config = dict(
    hidden_size=768,
    intermediate_size=6144,
    init_std_up=0.0203,
    init_std_down=0.0,
    learning_rate=0.000398,
    beta1=0.9,
    max_grad_norm=1.0,
    max_seq_len=512,
    doc_mask=True,
)
MLP neurons of a small language model. Each row is named by its layer, matrix (up: input weights) and neuron, and shows model dimensions 592-719. Each number is 500 + 25 x the weight over its row's rms, rounded and kept within 0 to 999. Numbers have three digits each.
After each neuron's rows, "fires after" lists the tokens most often just before its 100 highest values on Wikipedia text that the model never trained on.

L2.up5246:578467477508499549486479442479504502477488499569463567476483507519493503490497523487514526558533476510485479447523478468512501529480483548484522536486515535485526467507462518454522485545504497478497518478506507458549526548517487512516532476497495511514480514498474489521513485530479533539509527481521551478502483476505503453508495508525452566471480503527485482462506490484541490503506
fires after: "J", "Sh", "M", "Y"

L2.up3332:530519494459499510530499501488482545498523499502500493476512491487517488503458475477506504520519466514546508522512489471516517486523505507515522501528549502513525529467501501485444517543494492496514508495502518487509510477522502470414501495492485535485492494498420481541492493555463488477503515497486504509490503481521502440455512508528512500549534529505470461503549534484459491462472
fires after: "\n", "- ", "tt", ":", "as ", "is "

L2.up329:509472508549494502478494466431502504556495496524472513470487491562491514439515535491509533476513460526482525504507473450495515509470472541508486506425561532505540513485497510510444498504526502526495500499481508498508523492479500469509522500598520499506476494500491478535479499490488494486507472492529496497507457483485490490512482546506484483518517446510531464483503535485512477508481
fires after: "10", "12", "15", "13", "30"

L2.up2549:461453500547488473514523483534483542477495565481493444516495517521513506494511498516508504461518502461482509508520463527515522501504506512530496495458456433514559465486495490505506517531508504523487520501489506502510520483564534492524507466507449462470511521499542500485498500548505503520506503465531517436511522522492537481533482511512448507539499489500489524481497510471498465514471
fires after: "c", "co", "al", "Jr", "Co", "b"

L2.up4590:468496486507466491524578517482485558509491501503522503452510506503479501518513494505489473486523480497480461473506495517505489522513523522558525486471541519527487531472486467523481473518499508462484452490488505525506456476488511536519538503518581494524428506515495490526503513481476497546497516497491491482521473488494506495471494507511496521477508512483522539499486521434466514525499
fires after: "–", "; ", "| "

L2.up1589:497483518540474499508520506505480492544517482472503471487491462495513509453455526550548482496509491501495531500526507444483483495529487526531508469490511493454467422499510477484493494464511508493491517484504506565520474503514497509531501476496502500482509521515475484452454486507458474435541505495493524518510458557482504503536477535504495489529451522484510491496501494479504495487493
fires after: "\" ", "\n", ":", "was ", "music ", ") "

L2.up2911:547485478521457472485489478475522500518506509475498495481520508442533503516504571482470496514525475486522489503501466513509521520550475498461510483532515496509496524433537508492505503493484463506572496503489491482514485485508455497507463449513531509532491494505478522502496560522522497493532525497511484460512474500451461500515508499535442527493451503487514503512542497489517503528481
fires after: "M", "S", "T", "A", "a", "In"

L2.up510:501442483518519533478514512476496480516523517495503514477471510512476509482502526493487504520515495517486465493511499503454504521462514530539541492528467474496510517477506478511505555491494551498508469466476435500477517496464493497511482514473490480534466495519512456491441503522473539518522496486498514517490468520489470491463511539497493515514460471491520501494473508456494520515536
fires after: "| ", "; ", "2 ", "5 ", "2"

L2.up5296:496516461505455522480476500517517458501513535492490509479494468470525498446530484486515471491530458516480502511486531479524553463517491501480541466489481525545470516524502515493521498508442535551540469459451524516485505485490499502458480504505517508512533462529474474528459485514500503499540530480473517470481464513473458474489451519524504495506452511484504488454518503512549498496445
fires after: ". ", "\n\n", "=="

L2.up1296:483549492500481524487492501485503498523489519571506480458522514516526494474486533557528453526527492505502557515456440429521517459512534515470496515445523498467478470538458557465515451559461491526509494516489495519559498463503572528547523481479510518455491459513497515534481484509510537551505505489497542505492486503470471502505511463534522493510484456513539450495491486525485487498486
fires after: "S", "D", "F", "; ", "Sup"

L2.up4917:468541488513504486545505511536514478507520528500481521462511462513498485506526514494495476560492492492478492477476491503500533526509472517490493494457459502505514506499485478466514524490479529573510484450455498449480492458512484460482492483478498520516508453519520511507527489535482512513503500489494476509479503517505485476540461480536484476505450484482513492488493484488526515521493
fires after: "d", "re", "as", ". ", "ev", "j"

L2.up1332:526494512515501557466511485481495517502512495529476509506478493504532523483467513538514474502511475520523497467468484455546497491480461520438504571490513523516512530477498539463499465494487499515498528508479504484499555524496545488519520485502477498508473507495457451555498504536498522522539507489509475515469470462509525429470494474538462502493451481526514516475491494501548499510465
fires after: "W", "J", "j", "L", "Wh", "Sh"

L2.up3049:510531494494468520457465494497502446515525451517452447503454493487494498509476505487533473540509493509492538532493551516487524509525533548483491480492473501488516467491512570475550520564513493534514481473524501482517505480515449528488511455519484495472495465512468483499515521508496527474546473492519534508483452478483497489491512510509495505489428527522546501480510498513527531516495
fires after: "H", "D", "E", "O", "Ed", "Don"

L2.up4106:546558534535488520521489507504517457464490473527482509464541510564463520456541528513515524427524470469472477487473474497517477485497496504508477512474462454498483517501490522491502494536477523558523444487450520495502514482509484444499494475542551496527488452489531515550484475481498532507470484480467524466498433548480503488514505528534498547493465500509499490466509488499500503483499
fires after: "P", "dis", "M", "em", "m", "Em"

L2.up1434:493483534518498519509507527499512514469468485511517452523537475477511497480503462523508487537506487505462463515453455450505571526515532523491501484504524484480492515459502544510500537489550471542529509484468514506518503489469495455512509510526493465489492489506483509526508543558497511488484490482437515461455530525485504463480493494529491509519500518506506486490484545468504508512463
fires after: "the ", "\n", "a ", "The "

L2.up470:488559468520487516450510499530486462497501470473499472459469549500509482485476523520460501558536496456473490536537482509469513517526453512496531525483502474511486508466512516479508496491552510551487498528530498470527470479454471536539461457515544515516486501517496504453491513516527549468530483511479540480530496506514493492471464497493504544490503497478497497488511509475517512552517
fires after: "f", "F", "le", "pre", "Pre", "inter"

L2.up4854:522533532513483544522497478518515530498471475499501470528525495480522481472465464561535446488531493503482503498497500482508527513520546510506536503501483463508540524460510537512518490466505532520501449509466522494526540482492492468528523483528463502467508506505503508485501533477514517500501505488470495546504485553479445506508506490520507514468501523457524472495415483528522533492492
fires after: "the ", "a ", "as ", "to "

L2.up3499:490482528505492515499482481492485489527537515515518458507534501478485501524478497545525518549547484494448497521453530494486513470489509519502482544466535477427478504484496503475515479513540517484517478461468506515502524490494530523515524454497523481493481515492511470513502536521525497447520463523547515484513463466513480503542522531503448508495468504509501459497528492458503505501475
fires after: "C", "N", "A", "S", "P", "M"

L2.up5987:500526523469533539513453481512500514512529513479528499456496503481475494464489531548558497482546471455478496522480490498481520498531531547486495535485514494475526533504478514459531489490495536563526497495504455502483524459487511492526519480520490431476470480494475472491482458533508521496533437529506497497502492526509473456506507532524473430510462498529541512461455490455480517486479
fires after: "C", "D", "N", "S", "Pres", "Leg"

L2.up1617:527498522518477501467497511505492544468511552490490462473510509495510490547475466508467482473557472509505523516523497501499529489500513545445516463516493462478522545473472507499453497511511504501538524483527493537496480495527506489559520478492517494523464556506495479502519510502449486535494428476474474471479492523516563502474473516529497488490474475474491460506505559474472480516498
fires after: "the ", "=", "| ", "one "

L2.up1301:536476536495492509461504492454502491526520467456467466500490516498501501530546502510497489460548490530492507537522471505527497515499482501486477488519531506502478513520478512488510464540467480517510516507484472475494506507516501526527508495488499459488471479532520481514492508512507507492545443491493476496477537448548466455525517501533463500494515506507506511503508478479499479501497
fires after: "R", "| ", "T", "Or", "Saint", "E"

L2.up5118:461516482536521531489472482497512489530472481482459433507511487468450503444472484493544474471513484512524496506464528470493489491521458518488530526516478508561543450496504520469511526536520546548492489526489492507511497543475482494523505491570517481455437519496475505514491491490512537491526490518501523531494506536562472476502547516527465522500438500503522505492507533419491488511507
fires after: "-", "ISBN ", "8", "5", "0", "3"

L2.up3301:557482537523526501488479484485508493477499504499474471489495549500488515494488544526525511471546484487497497509510497483516485516512504534533477523513539515500475521467488502487493472521473479533511476555509484506477506490463514490490538500502509454475472463504547517530538509511522507501536480525463547497501457459491458467525495478519483480519498498544518487492489470526418502499517
fires after: "L", "G", "D", "C", "P", "Ch"

L2.up5700:515466495490491524496507481514498469462545541571479512465494516476499508519502468519539520510545468492496502529465500468488502469493493548480467537482517520461473481474501537471453505515464477501485550486515525496513574453499491517552473478473539506478460527493500510563522498488512530541489502466509480480504458482465514491509494513544450556503464433544532481509515476523517541449472
fires after: "We", "T", "F", "Sh", "J", "W"

L2.up5060:454507515485472539521488492559513502490539493486472490535471519536485500509476530529490501530526501464531511482538434453481512518485532533491488545446544501513496513535526522509484470470544490513488489521484509472525504480523470534503471490473491505503490516510507506485464484543514534502522413517533525441515503504465509451486516505479513480483509480488508502484479487490539515507472
fires after: "s", "S", "fr", "f", "F", "st"

L2.up1757:540461465553502470462521505498489508489510478518499501515511537443538498512461457478466557470504476505531502479502556511528509506501479457511487466497503526505501489505481514525519493527520455469515555482494460519516509489474507467516456470473510498478490521509503527500490552521468510459530484502524480499494538524501497506510465502495478561475463501514501488481564533492518512514496
fires after: "in ", "K", "a ", "k", "In "

L2.up4185:505477549534480476490517501517497482503524470484515535509491504521510522523470491495517509520547495486497489510532473499523487497526548495508525505440558525509547492490535520508509496490481499486510508430477528491495478470498560526475507480505500472495496524504517483496472484518499498521512511477457540515520517491481536462482486498530488499476476520489489489475490522466515500521481
fires after: "is ", ", ", "(", "was ", ") "

L2.up2325:516443516481454533480485479509501533500495533510489473520481524477496490478483510525518491523528513517507501476512498484537499520504520522474503526477532484537505485506521550472524506534493521525473474459465540497510528528550496518486486521473521478496474513500449468539495505540476550540493493483483518471479491443475485425492498470517452533469496502490492507490524507480522474500462
fires after: "L", "St", "Form", "st", "Ed", "Ro"

L2.up20:492481550510507517505486494492475500495475496547480496466481507495494495506473494490517464492525489494486446528508469531532525488510533540498483493470522502475504527492530535471502495504526471560498525553477487494470524508459483458480517497471520458466481519488494483516529508510506463510526474486540507483497473478477487475544504486525481511513505506499525505495507503461493531452442
fires after: "and ", "(", "was ", "is ", "more ", "; "

L2.up5814:530519527515483517491488538482506456487511527514483512476533474464518509458538535493511495476522463479531509519483537460521505491505508466470511507520488488525487456477498571480496563517476505499513480529493513530492507524489545534498522471539510497499485479516467504544489516546528493480493520494463505490517476514488486532484542507552493496509514509512545446486517493499518470500500
fires after: "b", "B", "v", "p", "P", "tr"

L2.up2808:475496501508467485498515508531500508497526547490534477444518487524452517500488513534475500515549450496513523474526506476535488499521521478509529486486545528552493507481502456499518464498465508470514452496520533512544485505494508528503523511538516554504444507482543479554485462483473475512495498473484497538509498496491515517510466495520503480491534459473514511496507454440497459508533
fires after: "| ", "–", "==", "0 "

L2.up86:477497504479458506502491498516496475508519492523468496464464528509471489448487518537510504520583502492509504532507476509516485501504528532441476492489554512470515531506521534442486476485478481510462498517512481488520531536459497473539472454491511510444478496485526477500483479534500514541510457479504507468466473485507491477505544477511518495499500459514524476481514511487511514485508
fires after: "for ", "; ", "For "

L2.up3378:489491497518482547472484472457488461503493451492454469507478493514473511503433517515507455482539483528491519523496507524471482478513523519469502510466537482505527538492518548474495498508513514542491524508533478520480517520497515490502524469502507485440493491515471492477503480497513533482537522493525515495484544462521449444513484501546454500485497523494519460524511519518496456470469
fires after: "E", "R", "Bur", "St", "F", "L"

L2.up2140:520483497507505521443503503502496488552540469440474490495502550519444505484466496497446497515522493544500515564491500542542491502541466509444514520534534510515495524488501534488492496500476485485500489516498490487567516488472498519554536477487504492476453493496442487508499525515459553468526499479466530507471514459495460480512505476504476478489465483492532453515510488517520518489514
fires after: "Y", "R", "E", "Dar", "Or", "Ar"

L2.up1099:535485504541467497484529506499502467489508516490467428499498503485514509461522495525481557490510448503519538452497508505511497506499492518488501508471512520488542489493500476496503538504516509520518511475497489474488483479504468497506493437498531503445462490496523457507498524505482520477519464497540509486492492465486473488513476529528424500510488489516520483506498505469510499508495
fires after: "10", "1", "11", "2", "12", "4"

L2.up5584:485461496501432493471536466502470512526487515530452501518514497513486501507528514535532490483488507530441510508499474499498517504489470491505508523517521523491486501518559520472476520491494548492497511482464518532518493525509484494509533489513485444488476533481459470529451513513445467507490474472498505460501493508466504494493555484501468491497464505503471497500524576506534509457518
fires after: "was ", ", ", ") ", "is ", "W ", "), "

L2.up1620:485504475464465516540519479454518509491486541509485505478449530505484483513525482461500496495489506522493457491490463506508497504469506561527484477445478506544460509499493519486487455521470540498461485506500494506552501462487509517512516504520497536517455474522525448506448541497486535524502497489497510514491472483471482494498509496504494491527484550509539502513501501441468483458465
fires after: "'", "s ", "\n\n"

L2.up2139:543481487521468543515472489475495501476475453519502459521486512519492500479442515507457492498503490497494505478521531504542486499493498519515498476492466458524474517503493501497462482460503482527545527474517543524551525520487502489528491531456488529492536472514512461488451497535480526505474491463465521459440520514490475494483509532486530524523472493462524496509540525508518527510471
fires after: "th", "Y", "Th", "il", "n", "er"

L2.up3657:469525523502491486480492488480479481512496482544501523497487539495494509500503574514547535484522496511500533517545511501513511509476522495484518473436550495518487505517527539510480500483509498482500553475444532478484493485486469514476523510502501476478474520509468483518448515521490515514530463488521506476489529502477488458495509527538483511494448504489491522500487502529495460464470
fires after: ", ", ") ", "), ", "(", "is "

L2.up2829:505476534492456538529484470516509496501501477522457456523491463491464499488525577475480479508502501498496446466493474480512508511540530486505486489478525505479507494486526528482510518486512506527492493484516510496505499530485496487487486525550492483500517481492507461528475468567507505522512445491502502456486517494506501434483496483512463515495459529511523514483474526476515510492489
fires after: "L", "D", "l", "d", "st", "Cl"

L2.up4081:560442503526487493493466478513519482478516479515445500472505481469519494445521528481474491501513436508514496480477490512506489486540522471489477496516505519504476476457491512432519492521494496550521524461497475493482480480528452501464493452497501488470483473528522488544494514511512537481522482502522502515500482532464489469513509478566478478500479525526578533506488483473504492476489
fires after: "D", "M", "L", "H", "d", "F"

L2.up4936:505534453500489544512485429485501466492563514504495504495562491508489514464549506539526522508542493469489475541459484514518504503505473516535510520491468449474540490477460544492505463547533544517503506488495514477509529477493515507492448491523456518500496460490530475523501507520518475559497493458461484459510487482470452488486498475500509471496464496495536525490471493536558525500496
fires after: "P", "m", "Sc", "fem", "ph"

L2.up2571:496532490540481510474508454518520508479482490490492526491453457487510511472503477517518527496542464508470534483545502482491555484506498533504546461496541538508495472508474477490509522494527488480542513495458512508473508457517470489502527488521517485467494474496500489504494521506499506494534516514522551449514530467476442468546420548527484480531475508482493502493527519503543528493437
fires after: "\n", "\n\n", "=="

L2.up1860:503492521532499467484522468485498523509506483483476495454501522527508506530526510513456483484509495496480494503529477471491480522520463523486496506460510466509510525491453515494536462505517537545531492521515512526508499469498501482513472486512511466472487493498477485494516479542481506468515488464457513459461528494508507449501466558518503495536478509491487512479469482477501494521488
fires after: "C", "R", "c", "b", "d", "B"

L2.up1857:554444544509466548514495510522516508523502503482499469502556515457493498516510473501535527424548490488482469520454474495513528515517498463511495528463491456440480532501525503511499477496512498492553506466494503517538522513525497478542479492495486449514504453481494477489443498511479496517488528490511491462473468490476505488482530496490501517496505500493540461493483484523508504525494
fires after: ",", "th", "Nov", "fac", "sc"

L2.up4573:518509518542511522500522513517490505491497524488483456500507466474468499485476514467498517513523499478502515462528482528485490480536507458537501473506489465479554474431545450510471540499502498502534531481483490506520498486537496516481496520502500484504524481500493507483479520514510480551552538493518499524504468511518498493501458520498453490548500521508527471477522497478482483536504
fires after: "c", "p", "v", "st", "l", "s"

L2.up940:521473505513480468510507498472499467519541508510517517469510442462530494440538526529481493496527430512507512488509501480529516456521470540502479523477515506478481495485488502468489491517518498522462520491508517532483504486515510490502459543484424489541477498502474510508511491515539532496507508486462483497509502473534478449491489507558525528559454505514487493472530479501478490536464
fires after: "C", "T", "D", "x", "M", "F"

L2.up4955:508498496515454488506465467495486467513536497473473492496492510482486505475508482506503472512522471475531491491477513485485501501522516479505510470465522466511541516475479499496485516522497530516484472533524515496496499457434475571495515462538529509509492501483497479486508490512496530496505484505479489509537472463503505484464547479528497472509494484499503492490473494481517514563510
fires after: "F", "f", "P", "M", "Res"

L2.up1940:504484475523505531457501491483496537460520548498487510502460493517506520475494510518534487508556468495491466501527503500488495492508480540488496497530470491517518539461450500504499495521495543465520475498479438497532537507485512472513453486500514499516454545508487468528464502517456536508512505499525491500466460523492487478476496510520506501547490486523500493490469519472527487568491
fires after: "|", "\n", "| "

L2.up5212:514488467510463491502473490510497511492471517486460491477566511501473505440494540492500465504522428497482509527509491498509508486553481496498507544481525468480530529486506485518508489527479526526507534516499471520502504447503487544507500476508546512502503503484489503476490469524501510496532509493492519491522515500469516494515522513566496513508478529534504505497564519513480505515476
fires after: "C", "R", "B", "P", "F", "Pro"

L2.up4506:468468528480517503516495490454501556506433505492524496466483483491505507508519461542489453473510494460475522528479487496543503533514533507489517506477490447486500480499515567500561483498495492501539508521488479479504503468461516448513525487491492443498479522511506502499487495532447510476515505497470469426472473509486489451468550505544464465483473535502521501521477553484543467443467
fires after: "the ", "The ", "tem"

L2.up63:511526488523468481468473484551518506487513540538485547487532476495548504466503501486455505478543472466505510457509508497498516514491519470507495503502506500501563464470507485506501540535512486516546533499463509488497497519532496499501518443499477498496514447475483503553507516520502485497509522492478497517517509489458494511527447516520454455503492470503492474497514509504478518478491
fires after: "s", "am", "p", "B", "M", "b"

L2.up3817:476560467502471546501477497546505474498503505542487494510491474548500491489481510487508533532522498470475493539512458485486528461498489491506513523479534528512500468515496468490470484502565504540555523483501518464529517450507463523495495502488527470534498509506490497498513485525503470510552459476511536506465512509513456483506503479510526502519480480502493482497504484505531495496515
fires after: "s", "S", "dis", "des", "for", "Pres"

L2.up5716:463494527504469516524536515548503475506507541500477493505487487532520491491545503471488446458549471500513495514506504482542497458505483502481553488519458510538481483486507528499507525465489524505559511498466514471531515497522483495482532525504520512457502471518528507509513527499458480491585543511430531461482489407503489484450531493543519494541473523487482472532481488486517519493446
fires after: ". ", ".", "\""

L2.up5904:503502531492493499432498456463517473493476501484490512503490488568488503479497513500512513514518464523503515538572481485489491485513509512506489516485553524457486490504512506505479479526512494534485500508533499494508522467539453511491514426519502490536459469503529502496497458497525483523532470503517536517518506497480522439520543512532475493544509487528497450478492494487504487510458
fires after: "D", "For", "S", "F", "Her", "Gu"

L2.up4490:509452523490454535482467486528496506508548501547449500499525505507505501489457509535522512500596472479501477479521426462541514508499512479484500520511576507513507499487513491508498500533562507531526514496506538524478525518464474496499510473510476463503454485486529487479491477516513521517501505484502488519511478468488512470515512476502492482498519432477487481483507484457510537513498
fires after: "S", "s", "H", "w", "fl"

L2.up3597:495492537528502459499465492506494502509522509484468500443497470499495506491546544514493533520507487482500511465496501499495502506532545472492522472419506509501482525470519476539505500500482499542513530475466479482479532504516497515506473485488483476513498485504517494528504481508517508492508489464475484490493455506499523475525515501509493464537490521484526468486469455490488500488489
fires after: "M", ", ", "D", "L"

L2.up5089:532486504524445508475494479487512522499456507525496491492491549485520500509523505498476494448526467436536487437551490462489564484523489545487521487541534493473576446503505496483468517508509515527570505537511530480501498507509497508508496442526485495509471483518519503507496527516461477454497533485462507493519503524496461465493457465544494459539480515504461505480484504465481489528482
fires after: "b", "B", "a", "h", "A", "ab"

L2.up677:494499514540447495484486461479474470497522518510503488492519490524539518476532534493510488513523478512465500491511474499509511448514480524487487488490483473475521489497533525450492486551524524513446494461496491470504489472509518544518514499500511516483495502490472506504480489529488542533573472466484525505490493462456535426503532514540465509549483470537473505507516500502525483509492
fires after: "C", "J", "M", "Se", "N"

L2.up858:535490524501495513468455484477509526510539511489475519457481461530523503509502486508485488530494489533489462533485502491542494506480523567527488492517506529499512496451486472482517529518483485482507477495500480501490519462498523483476499508500480472502495504496502500581498480582512512482531495504469499545500497514483503488515524524521508496550497487547506504472498548490452478487448
fires after: "\n"

L2.up5893:525485497465529464466533494553512485517498497514478520474488499523484502512492526490502493455545498488495511553491511492503489509517461550484480525486478494552480532515516482457513514504481533529496500542471455453469521503508499502523507441514537462475503477518517526512501495516496496459507511475472489496487494526472497504522524552513488479502526495452522481483498475474435507513426
fires after: "C", "c", "N", "record", "anc", "act"

L2.up3929:488497496541472498512501488501484505515530489493475454492472501492472507503456548505498457497525481496498525513519488484498506540550503534463541536482526478455471485484587541493504453542506497520483507509505494531533498486451511511534443426491499481490452522488454492523445509496504534496523504505514533484526491506518481470484528507509503508480433456506503494510491486489503493489497
fires after: "P", "R", "Gr", "T", "C", "Z"

L2.up5965:492568503508492503540480498505507513496478541525487522497483463483496506475493484476509472512549427527483486512511496497515539499533505521516511467480508502526488532513509442477517480524444495550547480472426497526483460487475483517489464506517483518507465501493517478517491540505505501500498529497502538479492451497476444480541499509557506499496468526480480493496478483498526497504457
fires after: "==", "\n\n", ". ", "== ", "- ", "==="

L2.up2187:478453488515466570465510512452494489503473532520485491518503490518536497556475475575479521467523483505533512480496480491514540482494519542453492478480502472545521526463477541476493487525516518549480536473469489470531547466497511516493513469496471538467458471509506511507465489516497519483515526492493539471451483462520498463503497491511450489508501490481512452472500499505532480502495
fires after: "h", "H", "w", "N", "be", "de"

L2.up4399:506508482480510499497499488457498480496512493452503517488498517502511506493482523489490519497534469522502475524497509473509517535508466517511489506503548512502502513470491546492492488508490532466473462496457470481549496478475458492524485509548530503487439534512533465496489484518494543513478540518522505489470497538514458444458524510536490539527510537491548487483482522458504461512446
fires after: "\n", "\n\n", "career"

L2.up4016:527467466479522479507463490448498551539497510567508517472485510504536494461547525532532491500502464582507461465500528510518521496505469513544492466525451445487504498496467450502505507516496496482500493492502457497483492458489495483499480481493503528523500480512484502549498450559475517471511511499502504504463513487527472477476486508520502514492485483475478499481547482499475523501493
fires after: "\n", "ation", "al"

L2.up1004:506492480496466518460514498505498487507533512533508512524466458544496503489556504507497482507524495537502508524487501498537511466469468492518571488488525508511490532466545497509466537496513495507450515513529491466509467516445540508482489518515491480475505540505496473547499506528509482523557486499522493515474505481476493489494498522514499505493502496532536509502486554491517494463458
fires after: "\"", "'", "there ", "\n", "There "

L2.up1522:481474527544481482460542485501490532495571529475485469475519489493494487518545491468445515467509490504492498532495499482500528479547480543509487487468447504479502511484543469476531555516510479489559502525497457531487491538525440473477488471519502456474508497502503481514504519491500508468480507494471516490480489516462515524507474519528477521522473511517511530500475498459517566507479
fires after: "a ", "in", "A", "a"

L2.up2362:535497457535489504483511514497508471511514481463486448466481486430474506465501501526507508500513464494493512506514476526506492498499511495509513515488525473543512462511497515443522542512476486539493457515505477454477501509486492472491493458511458468471478525508497465486493545504534514492505459500521508508493507460514503480481449521515450468536466498516519527498494551461509478475467
fires after: "8", "7", "0", "6", "3", "4"

L2.up4067:485445475518506502479466474466503527504509457487472485460477498486488524513519553518510497480583449535481501500543482462451502506482529554523557517525504490469486516476493491521527500516505488541519509514470448484474479514509498513523473492498458451532453497513444444502516466509484483507521494495516522503491491479477484468512471488530527522484489526501509492458522514458492469496497
fires after: "| ", "(", "5 "

L2.up4370:522483514516516521493546489494491481504522502513504506508467476514517503495517481532532520460474470529448484511509495474476479530512485487506480481436475529496533497529506511518480493542547505553522490485480510516495487481488490471504455452525500486501475490502511472542495467522532556545499472485535491497494475473521487478495485538507428516515514487538505496502519534508510520498494
fires after: "12", "10", "15", "11", "14", "25"

L2.up1175:519504511539451503477496503509505490499498466457434482488494571510492512457489491488502482456551473516490508478514557510523481507515495491467511477508495487522512468493551512475448515515508529520485469540512482517515459522475499529549519440484478489494469493502432519490460540520484465485551508506499528534516506517487473529475531482500496505510497515477519489477486499476506506502474
fires after: "2", "4", "5", "3", "announced ", "1"

L2.up5497:505454543526472471522495489528515556508534518491506542491509494529560498510481474522476537534503486531513514520535460477480529508475502492487486430512472495500546507462522511484518484500514470497531510499485456536485516489482535471486498466461487452521481536521488512512496478494470515502467464510510506450472458494525511481481487528504456509478453542472477442457446534508476479480514
fires after: "the ", "in ", "Ch", "| "

L2.up3734:482520479512467504537521511474494492518523540492502509460501524505498487470519489486524477487507500462504495496490493507508524512468467493554496503477496490527484510491484471483460529475492478493504504508513455508538495451533514496535513460470512505477448505516546470523470480509480523568512489497464536515513476520550438484443521476503485499496451524496490507504496487444495475484523
fires after: "'", "th", "l", "G", "| "

L2.up673:473499506473470493522492522522494467501485526500476484476482476490512505471524521482501521521524447510498509489471505463489510517488479512470497533488528502494533477513499500487542462516480521533474496458491491521493505479515486511479509440481504480519450500527537491531521533525510532493506489482520497454494481470517533467514536527523482486494482494520512452480471519487488526476467
fires after: "S", "D", "F", "d", "Ap"

L2.up4272:495568498528490512538492498496493530473485530502485518497510513515514502489512449497500468523519467535465475511517530501515506496520493505508541472493467512530458531510509478534509485504470495503536506464484471541471459491466505521456472502493503549521516488508473453512507504496453522499516494484514513511444469477486462511495482524511504482541475531489461498460516496519539536500492
fires after: "\n\n", ". ", "| ", "\n", "- "

L2.up1630:505471520516471489518508517491482512502499501495488430501502498532556492443511549513549507522503476454475554457518516507501490496518495487525511485487528515496486465518522495508504512485532518490490479492504461540540459495534542556524526455490491494491503491518476512458493471523483521488568473474532494550498481503502506500554492519511490497531442522464502484473477528469520475483502
fires after: ". ", "\" ", ":", " ", "|"

L2.up5905:478476528535484489487510490561487531503495545483473477542491506508551503514483552517520463503507481489502479485512493458489508517520497504560478462460507458474511520454532499479491537532520545502490497500504499500499495482506528490505515468495509512465490483500540485509553521558499499548521506453501473497512481510464525518538491530511451506515487511502517483483491494447499491474491
fires after: "Jr", "Co", "co", "Cor", "c", "Ref"

L2.up6027:482528489485503490494434490492494472477531553458486465482476504471483493489441541536486494498572438496496483527469444514489489500526492522485508527470497489514472490473468536466505479549514558510494498539512439528503550475459478511524523463531570443501443482500504505484519493512509511499508475496503503521528461480492508482518522517522450510488474489536527508499525503514482501512484
fires after: "P", "T", "F", "C", "Th"

L2.up2164:522482518538466522463527501490506456536488474544491474518492499537527520507534506546474496481497470498511514460480479498506539534517483507530536527442491516486513498515483483458480507512527445509492561462468524524490537479508505487455505478502491507473479493506505501545513512514493501496516506525508532515487529478474490470452455524516480497486491465489500455475477509513521513479511
fires after: "h", "Sch", "w", "H", "k", "ş"